python train.py --head_dim=64 --bias="all" --init_std_up=0.0491 --lr_head=0.0109 --grad_clip=1.0 --doc_mask=true
MLP neurons of a small language model. Each row is named by its layer, matrix (up: input weights; down: output weights) and neuron, and shows model dimensions 32-127. Each number is 50 + 12 x the weight over its row's rms, rounded and kept within 0 to 99.
Before each neuron's rows, "fires on" lists the tokens most often at its 100 highest values on Wikipedia text that the model never trained on. A number after a token or word is its count.

fires on: " \"" 45, " |" 42, "-" 12
L3.up175:58 58 73 71 36 68 44 29 58 35 68 43 58 21 48 60 52 36 49 51 68 70 54 60 52 52 65 52 39 55 69 42 68 42 46 58 43 43 63 45 69 64 64 33 55 29 67 60 53 64 51 56 59 65 72 46 49 39 43 57 43 40 53 36 71 46 31 62 55 48 40 62 25 64 62 44 64 67 34 30 51 66 65 48 66 49 41 49 51 48 56 41 23 65 51 45
L3.down175:58 64 45 59 63 72 40 47 43 51 51 78 26 44 46 46 62 52 70 55 71 45 37 23 58 40 39 55 32 61 36 36 64 43 34 56 57 40 50 42 54 57 52 31 47 23 56 61 43 45 54 53 55 54 47 41 22 59 39 50 36 52 50 54 58 54 61 42 59 41 56 32 61 57 72 56 44 56 25 41 62 38 51 43 43 65 44 65 38 64 60 44 72 37 35 49

fires on: " |" 42, "," 18, " (" 5, ":" 5, " together" 4
L7.up570:22 63 45 59 53 49 54 50 48 32 54 31 60 44 53 70 50 19 46 62 38 42 51 66 43 72 58 53 52 59 60 40 57 25 55 38 38 61 49 58 45 58 40 54 65 48 30 57 42 54 68 50 67 52 62 41 50 44 48 36 72 41 44 56 54 43 48 50 54 80 53 65 45 48 53 65 71 54 51 40 49 42 36 54 54 36 51 42 37 67 71 44 46 60 43 62
L7.down570:58 45 37 63 23 52 61 62 55 59 66 52 37 59 60 45 73 55 47 47 47 61 61 45 55 61 52 47 58 58 47 50 46 62 61 40 53 57 65 60 50 51 46 69 54 56 49 62 38 64 55 73 40 39 40 45 44 49 57 53 37 46 57 49 56 45 36 43 38 33 27 44 54 56 41 52 44 53 73 68 60 61 44 18 53 25 46 50 58 48 42 60 47 49 46 57

fires on: "-" 19, "s" 14, "is" 7, "ive" 7, " very" 7, " of" 6
L2.up1278:54 61 57 60 45 45 60 41 42 51 44 43 66 19 27 57 60 29 72 45 21 65 53 39 49 52 50 44 60 56 66 43 58 59 30 54 48 72 60 43 62 56 53 50 58 37 67 46 73 66 62 60 60 56 45 47 55 59 39 44 51 45 76 46 50 70 55 47 50 26 54 58 38 60 57 28 48 54 29 62 52 62 47 44 66 74 45 29 66 54 63 53 41 59 67 54
L2.down1278:37 45 38 48 60 42 47 47 63 67 44 59 56 55 59 86 60 60 27 54 69 47 20 40 34 34 30 52 24 53 52 23 60 55 57 57 42 53 54 76 56 54 35 39 44 60 46 46 57 39 51 51 59 74 38 55 59 51 35 56 25 46 50 79 58 54 57 59 51 44 57 45 55 49 56 64 40 51 53 84 73 47 58 55 44 57 36 31 69 50 32 49 57 67 41 52

fires on: " |" 59, "," 7, " where" 5, " up" 5, " like" 4
L2.up320:36 46 60 47 37 50 65 40 54 32 56 52 43 27 39 56 59 44 64 30 58 54 44 44 34 58 82 48 49 38 62 33 49 45 63 70 43 66 80 52 47 44 55 44 50 46 58 48 57 46 37 29 62 50 50 62 30 40 46 51 48 48 37 49 50 65 58 65 60 63 55 43 50 45 41 46 59 66 40 65 49 62 74 42 65 52 55 44 43 57 76 43 50 69 36 44
L2.down320:54 47 33 70 49 34 51 44 49 73 54 49 23 67 49 60 36 55 52 47 42 61 46 62 52 35 52 44 60 53 55 40 64 59 52 45 38 32 48 43 63 51 54 37 59 45 76 75 51 50 57 47 49 73 45 65 21 41 42 48 58 29 54 39 52 28 39 43 46 42 45 48 66 55 46 49 62 19 32 26 82 28 73 66 48 59 38 41 39 41 62 53 63 53 48 54

fires on: " |" 85, "===" 6
L4.up759:16 42 49 42 41 47 56 29 49 42 63 46 51 14 59 45 61 22 52 44 41 38 65 66 48 57 51 26 50 57 66 23 38 21 50 70 43 49 50 57 47 54 52 76 62 58 62 50 58 38 47 39 41 66 44 58 41 28 62 43 51 23 57 45 53 50 40 60 35 47 30 60 74 68 67 51 55 76 36 35 51 35 47 57 43 28 56 49 59 32 61 39 34 51 51 52
L4.down759:51 41 33 53 43 56 34 50 57 56 52 66 35 45 50 66 42 35 50 62 44 38 45 39 65 44 52 57 60 55 71 70 55 55 53 44 39 39 44 47 73 65 57 56 68 58 72 58 42 35 50 27 49 49 45 28 26 39 60 42 56 50 62 62 77 50 58 45 37 40 56 38 67 51 59 25 63 58 46 44 60 44 60 45 44 50 50 45 60 64 40 39 60 48 41 50

fires on: " may" 22, ")" 21, " can" 16, "-" 10, " might" 8, " known" 6
L2.up688:33 48 65 70 30 55 52 50 40 56 48 39 57 23 41 44 46 51 40 42 36 76 42 64 46 54 62 62 47 49 54 17 38 46 35 46 54 45 59 61 53 66 64 53 77 67 46 57 62 52 53 52 46 62 58 57 60 53 34 32 37 60 51 46 52 60 50 61 44 44 47 51 78 69 53 58 57 55 55 35 21 43 55 28 46 64 48 55 47 42 68 45 32 58 38 48
L2.down688:43 59 55 52 50 62 24 50 60 57 66 58 37 51 38 29 50 51 47 45 52 27 27 55 56 44 56 64 35 53 63 55 57 71 38 50 47 32 39 39 47 58 35 49 57 51 41 71 50 27 48 49 57 64 52 42 40 43 46 57 41 55 60 48 40 56 63 74 69 22 38 45 43 59 53 45 64 53 43 49 68 56 43 62 54 66 53 46 53 75 48 45 57 61 42 64

fires on: " of" 35, "," 22
L7.up533:48 46 54 55 56 48 47 55 52 45 69 36 62 54 62 56 54 49 44 38 57 61 40 70 35 58 53 46 48 37 77 45 46 58 36 27 40 59 56 65 52 67 42 41 45 49 60 45 60 56 37 50 64 69 60 56 62 64 51 47 70 55 49 41 40 55 47 55 54 50 62 55 42 55 61 46 40 40 47 63 46 68 57 62 45 56 40 46 48 62 38 40 47 57 61 45
L7.down533:23 44 43 59 65 42 59 76 46 40 36 70 49 29 50 50 50 52 50 49 66 70 38 58 50 25 27 47 56 61 58 58 44 51 31 62 20 74 44 53 45 69 54 37 53 44 55 35 49 52 75 49 65 40 67 62 45 45 60 45 44 39 39 54 61 51 52 35 41 52 67 61 45 50 52 43 38 41 49 55 59 46 32 30 33 49 67 45 58 66 57 55 55 65 35 39

fires on: " on" 20, " of" 19, " to" 15, " during" 7, " in" 7
L9.up190:52 23 40 38 67 47 48 66 46 20 62 46 44 37 45 55 61 50 59 50 43 56 60 70 34 53 76 59 59 60 70 47 54 27 58 53 48 33 60 41 48 34 63 71 52 43 68 41 56 55 72 54 45 39 63 54 50 53 44 40 50 41 70 43 51 67 44 44 49 51 35 63 19 50 49 55 40 35 45 46 71 51 35 57 41 39 51 56 53 50 64 61 19 54 60 22
L9.down190:42 54 64 48 52 61 54 39 46 48 24 43 43 47 45 31 46 63 48 46 41 65 60 33 63 54 31 66 42 78 45 48 51 74 29 56 68 65 55 60 42 48 44 57 36 60 48 51 63 84 46 28 45 36 62 55 54 67 47 51 55 34 46 35 56 38 60 48 52 65 37 44 54 46 48 48 42 65 54 45 49 69 44 54 56 41 70 47 36 34 68 56 70 32 44 33

fires on: "." 63, "===" 17, " (" 9, "," 6
L7.up874:37 34 32 28 39 60 29 63 48 33 61 46 58 43 40 70 36 18 54 78 23 41 39 35 50 53 65 35 38 46 59 46 58 40 36 63 33 48 48 70 42 61 52 57 49 41 63 51 53 49 43 49 59 76 55 52 43 48 20 53 74 26 50 67 55 41 30 61 52 58 19 48 54 44 42 54 43 53 55 42 42 47 49 61 49 67 50 53 38 46 54 68 44 62 39 22
L7.down874:66 30 57 60 49 52 48 50 65 68 48 51 52 58 55 46 63 52 58 68 30 45 76 72 12 51 22 60 47 46 47 61 40 57 49 38 42 35 59 47 62 43 50 69 60 69 55 46 47 52 55 66 80 41 36 48 47 55 65 47 55 72 56 61 48 18 49 41 42 31 72 49 48 55 53 44 41 68 44 51 61 53 36 55 39 45 47 53 49 55 52 62 63 27 28 58

fires on: " |" 50, " of" 40
L3.up0:64 52 67 47 62 48 41 72 43 46 37 41 48 40 54 60 28 62 44 50 49 59 46 71 41 57 55 57 26 34 75 43 61 43 32 52 57 52 54 49 60 48 47 56 35 45 63 55 46 47 47 42 67 54 44 40 36 50 45 66 78 44 79 59 52 44 41 33 66 51 38 69 34 52 42 44 61 56 50 38 76 43 58 68 68 72 23 48 58 65 60 51 40 52 68 43
L3.down0:36 47 38 55 42 17 47 72 54 65 58 69 57 67 64 45 66 32 31 38 49 51 51 44 33 41 52 46 49 36 54 66 37 66 50 59 36 24 35 67 16 72 55 55 54 51 51 67 30 61 72 46 46 41 56 51 47 55 46 47 52 40 46 42 71 57 61 49 65 51 58 44 59 56 60 46 35 36 52 56 58 20 73 17 51 47 72 55 43 63 39 55 72 53 41 48

fires on: " in" 32, " at" 15, " to" 10, " into" 8
L4.up281:24 45 61 55 47 36 66 62 38 37 49 45 42 41 39 60 44 62 42 51 58 25 53 63 48 55 79 37 68 44 61 64 19 50 29 37 32 48 56 56 62 68 36 70 58 45 58 19 42 58 54 46 53 35 47 42 29 66 46 37 44 33 47 49 51 56 22 51 56 43 52 56 43 36 48 74 37 43 51 48 59 62 35 49 58 46 56 52 38 36 46 56 64 78 53 52
L4.down281:50 61 46 30 43 51 37 38 37 32 26 47 63 46 57 40 59 57 49 80 62 53 36 54 47 47 50 21 66 72 47 24 45 46 48 50 46 53 43 60 18 36 57 57 43 57 50 54 62 71 36 50 49 47 61 51 48 52 50 49 65 56 46 44 34 45 47 56 45 68 68 58 57 43 61 43 43 63 60 35 48 38 51 43 64 52 35 68 45 61 76 41 75 21 47 54

fires on: " |" 80, "," 7, " W" 7
L10.up687:45 36 51 40 52 46 56 37 36 43 54 15 56 22 40 39 63 26 36 57 61 63 64 28 62 71 37 33 54 42 59 31 62 46 50 44 44 47 30 41 61 63 54 43 45 17 46 39 52 67 74 59 58 75 47 39 64 46 40 44 48 44 48 50 45 47 51 55 52 46 51 63 58 34 45 28 56 20 32 53 70 63 52 57 52 64 63 37 24 51 61 35 40 53 47 66
L10.down687:48 30 68 40 40 51 55 59 47 50 84 48 61 71 44 45 60 55 45 53 31 54 57 64 48 47 61 55 35 68 52 64 52 51 56 36 60 27 59 46 48 42 32 79 47 61 55 55 39 54 44 52 38 39 40 41 41 39 49 59 47 73 55 46 51 44 50 50 51 41 52 57 44 48 55 46 70 52 68 54 51 48 47 58 32 48 31 40 61 41 31 51 54 63 61 29

fires on: "\n" 47, " of" 43
L2.up499:76 62 45 56 53 59 47 77 38 36 61 38 57 58 57 70 41 61 64 43 41 63 41 44 34 52 50 60 36 27 60 57 44 53 47 39 60 46 56 59 66 61 60 48 43 32 69 52 59 42 60 35 59 43 53 62 57 56 37 70 61 34 61 56 56 68 34 31 65 57 36 76 51 54 51 35 39 66 59 43 29 42 61 51 49 62 50 53 59 56 48 66 38 58 49 66
L2.down499:43 47 67 52 50 46 60 43 36 55 57 55 52 74 56 56 57 57 40 64 38 59 22 58 52 49 53 58 48 46 33 59 48 55 40 45 38 46 49 56 38 56 57 57 30 49 54 56 45 69 58 52 64 58 58 56 57 42 42 37 33 41 69 52 52 43 40 43 58 48 33 45 63 53 47 42 33 55 25 69 45 32 40 49 25 46 61 48 53 33 41 67 61 52 42 54

fires on: " first" 46, " last" 7, " right" 7, "e" 5, " decision" 4
L3.up652:69 70 42 42 46 59 49 52 36 56 50 46 42 48 50 63 59 53 29 51 43 41 51 33 38 63 48 30 52 35 45 37 30 38 43 50 61 42 44 59 75 53 44 39 42 50 48 74 56 47 46 47 32 51 60 41 64 57 35 48 50 48 33 66 55 52 38 53 49 56 55 68 46 43 51 54 59 61 41 48 45 37 67 51 51 53 57 62 43 46 67 40 61 35 57 35
L3.down652:33 25 58 60 65 26 55 55 54 54 50 31 51 57 25 49 58 68 52 61 52 51 57 24 56 50 43 42 72 34 72 68 43 70 83 58 54 49 47 44 62 55 42 53 61 45 36 46 59 37 55 51 46 48 54 57 72 38 67 68 61 55 32 70 55 36 56 70 56 42 54 63 37 52 65 25 42 44 60 28 31 56 62 54 42 61 52 52 58 66 79 35 50 46 58 50

fires on: "e" 38, " first" 22, "re" 12, "in" 7, "ro" 4
L2.up481:53 57 46 36 54 72 33 55 37 67 57 39 65 46 67 41 57 48 60 62 59 41 45 43 28 44 52 39 73 39 46 36 53 33 40 27 52 53 76 69 42 46 40 56 42 42 46 39 64 61 55 30 31 60 56 45 48 61 31 52 74 67 56 41 47 55 58 37 48 60 65 40 45 34 61 52 57 76 52 64 54 44 61 48 59 33 55 70 48 37 59 53 65 57 43 53
L2.down481:60 49 45 58 39 26 53 55 44 46 39 45 52 49 62 71 55 45 28 54 75 58 39 36 53 60 37 52 40 37 58 49 37 57 41 51 39 50 39 34 49 78 34 51 40 44 61 69 66 35 70 56 54 50 50 51 41 49 38 55 65 48 43 65 34 45 55 72 59 29 52 65 44 65 41 51 43 46 48 56 40 39 51 46 28 46 42 43 61 50 44 43 45 39 47 48